{
  "activation": "geglu",
  "rope_base": 10000.0,
  "rope_fraction": 1.0,
  "tie_embeddings": true,
  "init_std_o": 0.00879,
  "init_std_up": 0.0448,
  "init_std_down": 0.00879,
  "lr_mult_o": 1.33,
  "grad_clip": 1.0,
  "schedule": "cos",
  "final_lr_fraction": 0.03,
  "batch_tokens": 65536,
  "seq_len": 512
}
MLP neurons of a small language model. Each row is named by its layer, matrix (gate and up: input weights) and neuron, and shows model dimensions 0-127. Each number is 128 + 32 x the weight over its row's rms, rounded and kept within 0 to 255. Numbers have three digits each. A neuron's up and down rows have the sign that makes its largest values positive.
A block is one neuron, or neurons of one layer that tend to fire together. After each block is what it responds to, as a language model described it from the Wikipedia text at the highest values.

L8.gate270:055136131187076153110152103089089031104130149106155119204104132147086167100175102105104135079134153098158090129079207151194125122127153148142115156087144118166081124142132115155176138040134098169104101080075089166120138137072101144182110156112106104098125111143149176101132140094117157135163136104158173102144102154085085122154104105113124166156158078036151114140050063100089060144101
L8.up270:159124135151124088117072120206121088157110095153152114105124117132135108119144170054146113114076126159155127136070161106074070148110118159124111155150125134143133147124102122104164141160098133131141086109109141126121177131113081141104191125134144092108151150105092131192167126119104091135156154126108055121184110177137087183082191062148114095179122203122122163135118170086056062145140
Second piece after word-initial fragment. Word pieces right after a short word-initial fragment like s, con or In, as in s-y-stem, s-ur-vive, con-st-ruction, In-st-itute.

L7.gate27:176090131106105131117048151105158132161119089104093145099086090101161189139130182106095070124124153136144172140161113134094097105130168106118163160112166150168125152097118045120131122204118139146136111107075120157132109132095107177115153158120087163168149126053091131121103117134121144184130184141119131138126108135147148148124086076140135081127173120147094097173109133134155115131108
L7.up27:056089103108138102185137139144144108093098093125082108127082162099119133142098172132113143147130132114138104178137138155158150093178150151146133102067149163095159036140150097114077087087158119089114162121150176075100128092154094087169116171161119115116153169110117161142110105151129163116145148098122110085139176094071174186162130074132138129148119140116152197200057063155096128120115
L7.gate74:089079118143105096136166153110154189120154101099104156117106106110111173092071108181135110110141081131129113183064131152136106125107114126056110116110162137149208135092155118138126117122111108100140118111129142153160041095126176144133083137113178093075105132133145149157096192127155110070149143168153141088079142139139128156123149131189108138153130096121096084148119155133106183091155
L7.up74:127117091161105091108082185053112137176096146101117108076136086182096112128139111203168048130138101170169160146162134123137111105104162185068146150092054094080132055118118144167146143133110182149159079100093145114079172107136118186151123154197095134151169108103137174115172164122110134154126111095115092136119142132155132136092109111140096157153164150192146127159111099156118076073053
L7.gate89:082172115072111140099124148140108115146130155122158130143095114175115197118157158170167133133145057133093128187094166149101106113118164134120141100063144157091136095160144133083098164168154063109188132133110144117169103183101122111129187175137103188196073091124156124117153126158111079123144159163187163135143151128094159111078064104129123090115132147179122166121145123146084105123132
L7.up89:135142145174095156135169068109180146071086146083145122064111118119145113137166081157121151186082093166121144134155188140133127165107136129138156174137126147149150138104068161188149157120103092117092127128141152064156125117143080171152144134125155148181158169132125121167154157078066112085136139144091120176154146138130155140086123095114119156077148100131052146174125152180075135111122
L7.gate229:134136142149108146100131133143144108098137129103099141105067096159118117098131109147087207132129123119153155139098130146130098078137107126120132168168114149138127193130140158129089106186161148135140052119121168132138082107152140138138137077136066099115059165101114160103127177118107135149131111190126137158116115187145182146127155113166111073138173139170040116143095135145168180121113
L7.up229:100074177114122050121113195165142156096128139154138056086132145126101142154130131153157065114164158140087149111127101131086124203184175127148162134109137034139067071134134103141143126156149120107161154145127142131126128113169162153163124097143173146141106126118102118134142096130119160113110103163120158121136174101085155085107102103091160123053164128157120103125113143126085139190162
L7.gate474:156120161219152171142109139158117120145125145183121148128128152146151156176155167122089193082100117093078147104125149124113066134125123096123088097162153114170165144127105154119136114167186119153131102150126134150186103134126085122102186145159074135154119068143110112116109116165120096143079131142100117198129124093059157147184169170153150176135125063147178097101109085118166187102124
L7.up474:097170105132066167107136142135117139108184184102159148055129045145166164126101151126171180116105134129140124136162145092129149127117114113119059093171151155161149133106128064040145166128108122129102152147066108076169082130097131135149179141134097152135065112143142140145146146125139082107139120144133121146173150143140076143065104091180184101092087190095055112050113123165067169164061
L7.gate492:129138110140122098132107108119117093125156126187089123081100150142159156151123134099098140130171096165081147150099122208069117145126205080172138158169150145114123108168076111094124156102144137161123117091146143143207136165140115127214112137144156130144119036086101091152189129108122098160116116096110042120165161190142147089171208103091160136148138085141084111091124143125105165139078
L7.up492:136101080167087169153143152141100132170150101100102166144104108173147150086164104095134080147106128125101138136112190112161123101162109188180118134096088154083141107136167095134112138083153143158136145144120138040204081166147147158188145094102103106116153110135115131134161109079112173158089124131057137115185111142125137085116124110113130091087171112123088150086114098108163160148092
L7.gate507:096164078091100130180133133127106172167143143108123136150098092143157085116094142136132140180087134117155227105123149133108185115131083072139197064120083097082107123141098139116074167116209195103155076143175149095144162142178084179143125152114151206100113190077150079142085094121097114092131079120150202159110109124143149115126131114074114143144098102097071110162134171091170067148142
L7.up507:146192084135107098186113139132121120167161126128151058090116165133108130102110062136215134128132077122137057155164138138143172075126161109138103090129107134143217075131137180132118155120131139141139115139153130098161098125141135159112089129117145173105121072156143228184187176112113067100077200113161145140150140148137157095133100070168103120116106134111164105122166075139108143152110
L7.gate685:138114090146145100135200150152162122106044171158140131140088122134167088110128140099155092132139133145104111168135155162167133122132123100098101095127146133132139153151126087147150139139155162132121137124138144158125158137112171068121128082138121139082130166097160120069097106156134075074084200114130111170134145120135123181135100131108103177087121122114105097151152108116107113126091
L7.up685:126133215183112088134119134146142196109164098111126164127110132159144106118135124100119141080078116142139156154124099146145181124120136149110108152063097102144142135167162201120123139184155097202091064138116109105131183150141179142166098035120076117114134137188136096133082079162122145141162118157068130116133187103153101123172074131141131114107133202160146136149083138125148106146137
Section-break markers. Line breaks and ==/=== heading markers that open a new section after a list, infobox or paragraph ends, e.g. before Population, Career, Properties.

L8.gate389:104096115111148177101178161121120124101131148059151130170102108109058156093118134189163127125143134085146116149112163093103143153101097118134143114084128119097149149117144179136133091132154128132106099212150111118154090153163136161134098157218115142158154109051194154172161154088106094053128133138152122132120111148092179063085145140072129103146125118128133109143117142055115051185136
L8.up389:079120160185167120093082170107085165178081151115138122179079087134073149105125070179143105152104119096179122092134099125108140108098154103166143135128119121111160168236124124156127024161145113150141057114150161151137129157130134206135130165102149144144145133144091058118114096137107145151125123097139074161085100154090080115133156166157135109155135130106120141187102137153147103115118
Copula, possessive, word endings. Copulas (was, is, 's) right after a subject, possessive 's, and endings completing function words like very, generally, their, been.

L3.gate55:085112128158152092126081126170134125138048111081135106138091122087156192114071090134059117186111127137122121080133130142134134126104075119106091194160151197155117069082077121135142136125155169164120111156142168151137147160153172088106129126145138190119175101112117131152149150124084110119112162208179066104109128155144153103114152071088151068165118081105092116104151102160150190156140
L3.up55:097147167159179127108181102185096203111127129189124104121096151115157191137147136120105133145133171171128121094102183119146090131110116111136103119152175137118100092109084115140127124120136096151131108124162149147166134108062101088136150142144150150155106128171115168160098095112154143070176143107173139162147138119128162115086114120097052131132120103192157113106073087093119110073100
L3.gate186:123150177161122072091127154179132068078066112075131075128176102076131147152133090115067166104130094153130150149125133079147078154128128116090116210131153066118145109142157157148140098168125163131141162210123178094169123131133174134160091147083140144128148093114131143158206085099143150154154144150103162112070101114121130136102153147089101127132141109092152143129154153148116113084143
L3.up186:124133115202133120118126156142100138151146114134147125125078102102085132142173163194139129176101143045105055123093078157111058121090092105175131175110149097103199148136144167181151176149067147155168076182135091098130122137127157121106120091141175116144154217178081103110138126139072159146146138114115157154116133123056079102199106186134123081178126158083154116110125166139163137145096
L3.gate219:087128130182174146145071132140158132143107185114101113154140103123112149126120137090157101052146121133077106124095098105168096095093106091057137186090147117147109137141117132188148121094084100199179135142102127102073116101149147187148103126095099131152154144166140082125084111231128201101167119147086187126063166115106148180110109135062176070136143153143123160099088102155111213121112
L3.up219:122151080096130148163155124127140102091164091110141119114113158126076121085121158126150147117137144175109085093134146151132076134055184138148062123141065137147115148117089146137177158138167142069146132137123113071161079159169135134106155135133166151080143183133162126104132121105133143148097098124186071171170139114154187172062101041104200100080106086139119164168177110122135179146119
L3.gate288:066090127140106123119106127162097158088115085131140064133122101138113161160085132220155177116104113150101059075140107145131121111122116069135114147149077131162140125118118124103102158109132137173158135114059123098152130146145143161081129180177095166074088160149183109075100120122105108130159121132117151137137157132104159139171160146074157110112058082056116119107111116140151126093130
L3.up288:052136134152152085131125123106196161145109151117090109140138178116159104158128118190170109114130125122087148115119153153157113152099142048156104124064140090118108053196109132127151168074104134078180081100160111138117166089118142139117142105127174112116151124075146119137136130079141103078147150091154108146131184053051167143147159082139120146127127113085075123153134103097120093127113
L3.gate396:110141136118149139123164146150202132134150132139124151143094080131136087148137115098166169139089138163131141152191146131081102166142086159167120152103170144127130153143201151101148085080175168181165087156220121104122087137112174165100049094106105157027143188125089095111098085109128136141182177163176154087115111121098176115145144092116141095104099103116128076140107075145122087122103
L3.up396:134151077115094168086190111190162098162186104162205131108167096118059085050071137152130123066095096203100166090129162145120121140122137105116134168106128099116175118128065213170127123124114121095129086139134171105152131134125170178149124117151117091129137097141152123094138157141130154113139143159062136156115176106068226118151124142088096101018165126103122185102076150109115138148062
L3.gate506:179093083132095120085130124118120159045131072144142108134067105131095124109100134109082110095115089117115103130157145079154117104102092109128108146091122151097148117086080101152117181167129162097141125178110096043124156139168128167125173158125164131103127146112133119084113090115104177141156170120114124102180104151150104028141159092180056163172113130119125168179121172069146119136114
L3.up506:133119120180111116140151153127126068143151090117125099093138058110129126129127076121110075171091073129107117148131191154117173180128113135144115056126130062115130124171159145146095095130159068120147136124120102122075116172130128143163157141117157138134041118110173127150108175153119132133196150103148089130180114112132120175165110200103096079111125165104194173101170151116189074133085
L3.gate603:090101159162178114124132146118182196113113075128125103169135179124141163076119155123144107099106101150118175131166131157117092062184163081147185118141195146129102082141116082124166123127093116126149066079138148108113164104084126119139172085089081100098085137120140190111118120149116126082133148132137154084129118117122129161166174196121157112126093132158152133171109065087158148084116
L3.up603:137135161144141150181158143136149186142084115150147130156100104139188192086142129100173142064124124176096152075200169167124108088142151090157119121104152176072141108190101148141137154121097165146134055061172156082132174168089108123126190146117096109085113117128111154099112174123114122143129170099152153077117128136168146156112104166137113131135119168174155140092107100111134171094134
L3.gate665:087104175151121114128138110132165156159104097118171134137091169195151118097131079166106220167115060153132136165158123070118070080080162118130109082145164109095133129169094127137139127122188091149181092126088121133149107148137174140103047158133152046104143127112166141140059129088176100135127146178117143135105165121167198170101161153139188097137103144107156130138130100172093119086114
L3.up665:070083188179128152122069146100145117051150160183070135157114125115118124129133114146182097121111165122099133153100120143145077087134107109174108170157119112112178152067143102089115147147130145195118127088114062167123169126140120146098177081128090101121037113098129105107093134136137079092164137180146093155117139179072072063061130157125123137118074102137117100139089133097134076109118
Mid-word split fragments. Second piece of a word split oddly after its first letter or two, especially the y in s-y-stem, synapse, Sycamore, also S-ou-th, P-opulation, s-ing-le.

L3.gate94:102129113140082118144163145140151126160125127159141145118188201198117136153110083153160095060171135080136089142109138083110186139084115097078143117122142161173203119102148140166114128148155118144168116121102091187191105133137071109207089086110080104131145161167161179119109137184162074101137145112114118182126136144126130128162106164129174162095191091127142131132140110106111128111123
L3.up94:110103113092192085147129133130111139107145114119096135121170167137110133099071096203174090090096116126177145123105113099118174123105143104096103161171228107110147102123115168052145113125137116091158151157028093130158160082122117162147048190097155104159157156068148210234147073187119124139137133132121157195156170118141138114098135151102134125114202182137093119125168137140130130112122
L3.gate104:123104126123112148159130138166117078143095163116110152145120129133154143088137135056156103149124135108093089146135172147143103209140087153090115174138179148161120139092095193141188115093177171114147129140107090064132160124120136127204156136087166116175176121129100129125165044207120179193082104136125119091096124142183100123183116142159149126150104145077122131147105137120165146064181
L3.up104:111108124133117177113108070131125159103069092211180135116054124150146133125138123079093100190111192106187134159087146108163126119140182091134117111102168098167140076143138105097131095160172148057089097172092093150085169107149095099184085149110134147185130101164113105094126099192145101143103131133176116167052139109140173128121108116142113101130124150129098149094108107138163169118179
L3.gate342:127152126109130131156098104120165152146127151039121117075079087118111091147066197113215137194097075129151179164107186090154098149133168139129111178087122091131099124121103152163170117091139118115115156113148078124182125164134111085162178112135184133099110134090154136066109147133181090109131156134144164113113163117128114234146081138125151078122098143099097170116156136144152151157124
L3.up342:178150136115182072187121155045140122108114077114133126141131134021122136165108126143134101135155192132097161116133137138124100135139179144127118159121161122136122183110072199148095153146154069151164167119221151101164144145234114136173132142176132085125127157143129129131178081168137063136109169136178181097134148130135114149121162092084137166142145148109145162134103147185164091169178
L3.gate377:214136176076130083142175187120156142148143149192131171166155124058177152094109233110101208152129170158181126115012123134125173208096145127099164146161128111096085112116150117081127153142156088101172108167148075190144152143161113147143101160122166092103089111162108118132131147072125109122107120143127112154126194171111125107114102100145110118083098168153111146112108156139134119165091
L3.up377:164099114135154139137111090163159139174168138080144194152145135072117075147161161101181129085092125116167137150162128152140110134126211118149125082141133115136128107169164180093117160151170126143219127125137138199129098135083129157126086131105163077189148153097087151117090144124124183148121141119095072205178167083162103126085102107176126128117122179162094180129070171076111137148160
L3.gate562:147123118129075165146065137159155090164134107111122149132139141149130149093130167085182109142043140108167128163131100102139140171186143119152124132139119136139141113126102148148139116191127146149140127194085131151098074104126164167144161115126076163111153104137138114126175120136139113146158116101089115143135094202146129068142113116101098097133122146132107131125124162168112062139086
L3.up562:150100130152138140186153160142102134156087134100158127148113144143187172110165147110142098179127164105135079143121131136117175124188162159141176129126139097205120127104148135100176126106138120105152111139080127093099169094132142135161134101051094089123145140144086153180126119082175112136154064112134123071088124117177150132133126150099108102102074152141106120104117101167112080126113
L3.gate624:168146033071101141170142071155151176101118161166163163092057137114136118108100105127156163160132115091115106094093087114148129069144165071106092159079095095145131139149123130138082110075125135173182151167164197090111119092182188101136130145125147156066205109132142112115121100154188186071141146145144142127139152108179190151114087126075141144153115138122139114146082109141127084143100
L3.up624:150130099114138094153100091178157116152153117108163124134150093130134158124122110176131145159123104130192123126097118152126112160152199057113101133087155096139210157169093124095100123087118149093161097093145110149134098140086119144165121080154190174071217172126148136162129150103156110072144118105147174124157107139099056142133117185147121142150093151114101083155055116129125112128127
L3.gate637:137116172098113120136164156128132142116079139163117123177045105138128127178075152126162141129115174186160053141166141107109186106127103128120214166121141110196141107163142170097131142086153128119169122093134143103168104097136130152190190118137162124127129158174087166075128131164172132127109141158205111134180169153166126147127150086169129166041082146146142164134100167094071100106178
L3.up637:119124078126123033131141096108112145083092122163128133127160187101136129116096063118026142158126167140055147167203177134163095039107142080113127136160140138150102125094158131054101165084160108157171150136161159193073152148118156164121127189101196143159158101144087120090099144165129162158179124131139154183140114152113130174163124164200137137126142118084108126119096146141119066131126
L3.gate703:098174124115069070168075140122133114116069150137156155128167127123150138145102114159134152121184150152084119082112129118136155148142130131076156146105154122182152146109151169138115126137104076182160118133108140156115125139133174215060187137083073111087147147086073141070099119136175111136103128105153130106088111076112145092168117120145182153144132173077135156182147158178175091088137
L3.up703:111233136142071115101117152164125143143149142177149146169105064126139107156154118123175156102150138162083100096093115154190111149132113136113134141109156119196151124068165135070120135112171108124103135095131173085123077128149123182069135130080102103131141138135133140089135133155186097144127082091107133163080186086145168116131112053104195130167114176086059131136149148184080104124150
Word-completing suffix pieces. Fires on the final piece that completes a word split into odd fragments, strongest on "l" after "al" forming "all", also "this", "one", "converted".

L3.gate83:110098130175127128099115159120088136121092132150121133185138114036141117146151116165116135186169132120159120060131112105124164083132050097116105086093091154134116041109065141195151141079109098149171178154184103097121069128119198139118115136156180114121123131101143126114091187112120137082121112129070097104145160099123148115123128152084097176108078133084094154134083122178150162167173
L3.up83:164086103098164116118096066141141150121115129171160110093126133151136181112126133127159146190147164100134100108101142177156104087149140219116104108118140113163147065170103145102109188172064071153101139131151128112126146135084142183073131121085116130131140124174159173136133111215164138109129119101150162177068090127103108110101075179128101101123143185166111094119152145144145202128117
L3.gate176:126123098143102139117172158117123142186100088163126132183135091117097114123144100188148119163143125112089133099072149135102159162112175130110116178104102080149165160077120125108082145064147126159110113119076176131190138098102171152124099141089131134102135153167124030179086097096113167137097116101076159149117138163170199141142163100158106169066072134144131138098131104139145100115182
L3.up176:101152181048099102109168108199120150176127135091093149152167115181131114136112116175136108135076129097146077102126082079074165084132150191131120117143118102120103133150107121122144211145123149183151154183078124109079124083139194181125130119105090073131062127140110166099097159122131132163137143134072139151128099080166068094082125095149115150187149117125161189134050113170108092153133
L3.gate419:086132078094102132145139146097103129145068088115062108114121177147161102161105141117189144159129098169172161097142132145117128136121136130136042062097127081093134119145110094147161108182192118154150142099118099160055157115145109154096130173150119070120204123191179140113164170083108124128109171163166101155111157153080141137163099183115117158161111072144114120139137082145130154085166
L3.up419:145116154113118123099106077164105088107125132164153131099177073094142140137136123156075039141080193130134141065118138142183147115095169111107133112116129114097139093081115189075104090113119100127142155112115202103127099140122126165093136078130115169166073158099099119089112148067111065133173144137083191119178115154120106111159154142113090082102169140181118058065100134096078155168115
L3.gate428:135102110083134121096124136090181058126162123124172177109126102158090119112167101112116116093135110118145160123187129121144116132098165059171148070082124109100130114120176110115073150152182166130115107122217060182117128123112133082147084155118154130152154140170157111121127061134082167090160149114127121082117129098147122169071134167076119195144128172129084093158092143126142177125123
L3.up428:035133156148061077150042124088122147161120103127112122119073118127203154132103170136110137113093174143143157156123159163105145140151132134074147122138053114144104111138118154175116093145148159122200152124138108143169140166124113119126089146115147170087172101117127136108163151125075207129141169163166167133211079201103200144135169131133106141074187125108104091126106097123149140115118
L3.gate618:123142146138180110152074130137095134119157057137149160114121182161078088108105099119088137172141141057231228147155148103123171162142160118103148150146089131084128119101105065174148083089153158143112134141135112141088129191180186117193158138112129141109103158125155109124077133096123110107108104133108125098127080100137133055188136138091116096127090165110109108069120101145181179108140
L3.up618:109156155170191119123124128067130144135091161147152048104120077078135086095131148148156096147133136076074107103138124142199161166196136133100142130133106105103083066161187096135146126149162148143097122134067169116099142116118150109065063141088121145059161065144187163112156137100104113106139154132117160100151090113128116117109098159149146059140094109063146109155156148177212114134107
L3.gate632:148124103124114152140188103094095123185117058106097107123180074070132150129133156184130150136153117133162207097092117195167161114155089116119126143068077133087146129103124191146162143103192087083164141078158134078102088110128145142158150166175141157152155024147178153117159113113120122105133099087177160096147134118137104101146155173153120132152092140057135120131182143156200093153106
L3.up632:175175134145147124100072137117058117074140114139155151157119129133108133121124094110137142170155136126200119116115179087085118163082120129125148122091125088142111147174077209205163139100125169135135134175176151100166139130144121140104099082128124132132098166152123142077131128139168058138118159130073131163063135151107227153180151148126033161144146133137136085137104173130116131096098
L3.gate646:132152108127083159080097075078117109121137151098106135109090151083147162122153137190092110113155106123108072124154143088181137107151118175089164166138073126151087116162111155126154171127121111175075142142166165132133165103115141119088144108101163162171171160152059130165145155058203110130043145109115078158139126121127153086099104144156154170119122183136102098155114183092163165088117
L3.up646:134069167127101096087135070100114140142160138145164141148133135179078165083106102152113131170105121166152147073130151082151135058109173153177131136136141164146101114114093150157192139132108122059118136125130123092095140126146120113092115147126202140183132135195193078097103126126194122160078091149105143126091117104109132177108184175102123128086150084149141135135120177194179141132159
L3.gate651:142145123109175122142125079155155122225141145114105136076099089147080115154150173158121139078083123117173109137129127129122143155135135079154124147126185153144124137147172126164099133115146125066167117114142117105146116119130147151101172114139083147078198166123164148154164153118120128118138146140159130146155132148147139093153155123097113113047143128106131139155121089177112100041134
L3.up651:124125139152062127143077105123166131145128145150148110093098091179108110138093121144135096152094111185187116135117147122105106148138087084147151128147142158100184190090130171145077082110096161086153153083130105184115163065147142153132153109149134088111093130031153156098123119122088077178114115107145111123121115190152134050117120116163109134103126184153206102105134102111145121018106
Misspelled possessive "its". Mainly the "s" of "its" wrongly written "it's", as in it's lyrics; also word-medial pieces like "ough" in through, "ist" in history, and "==" headings.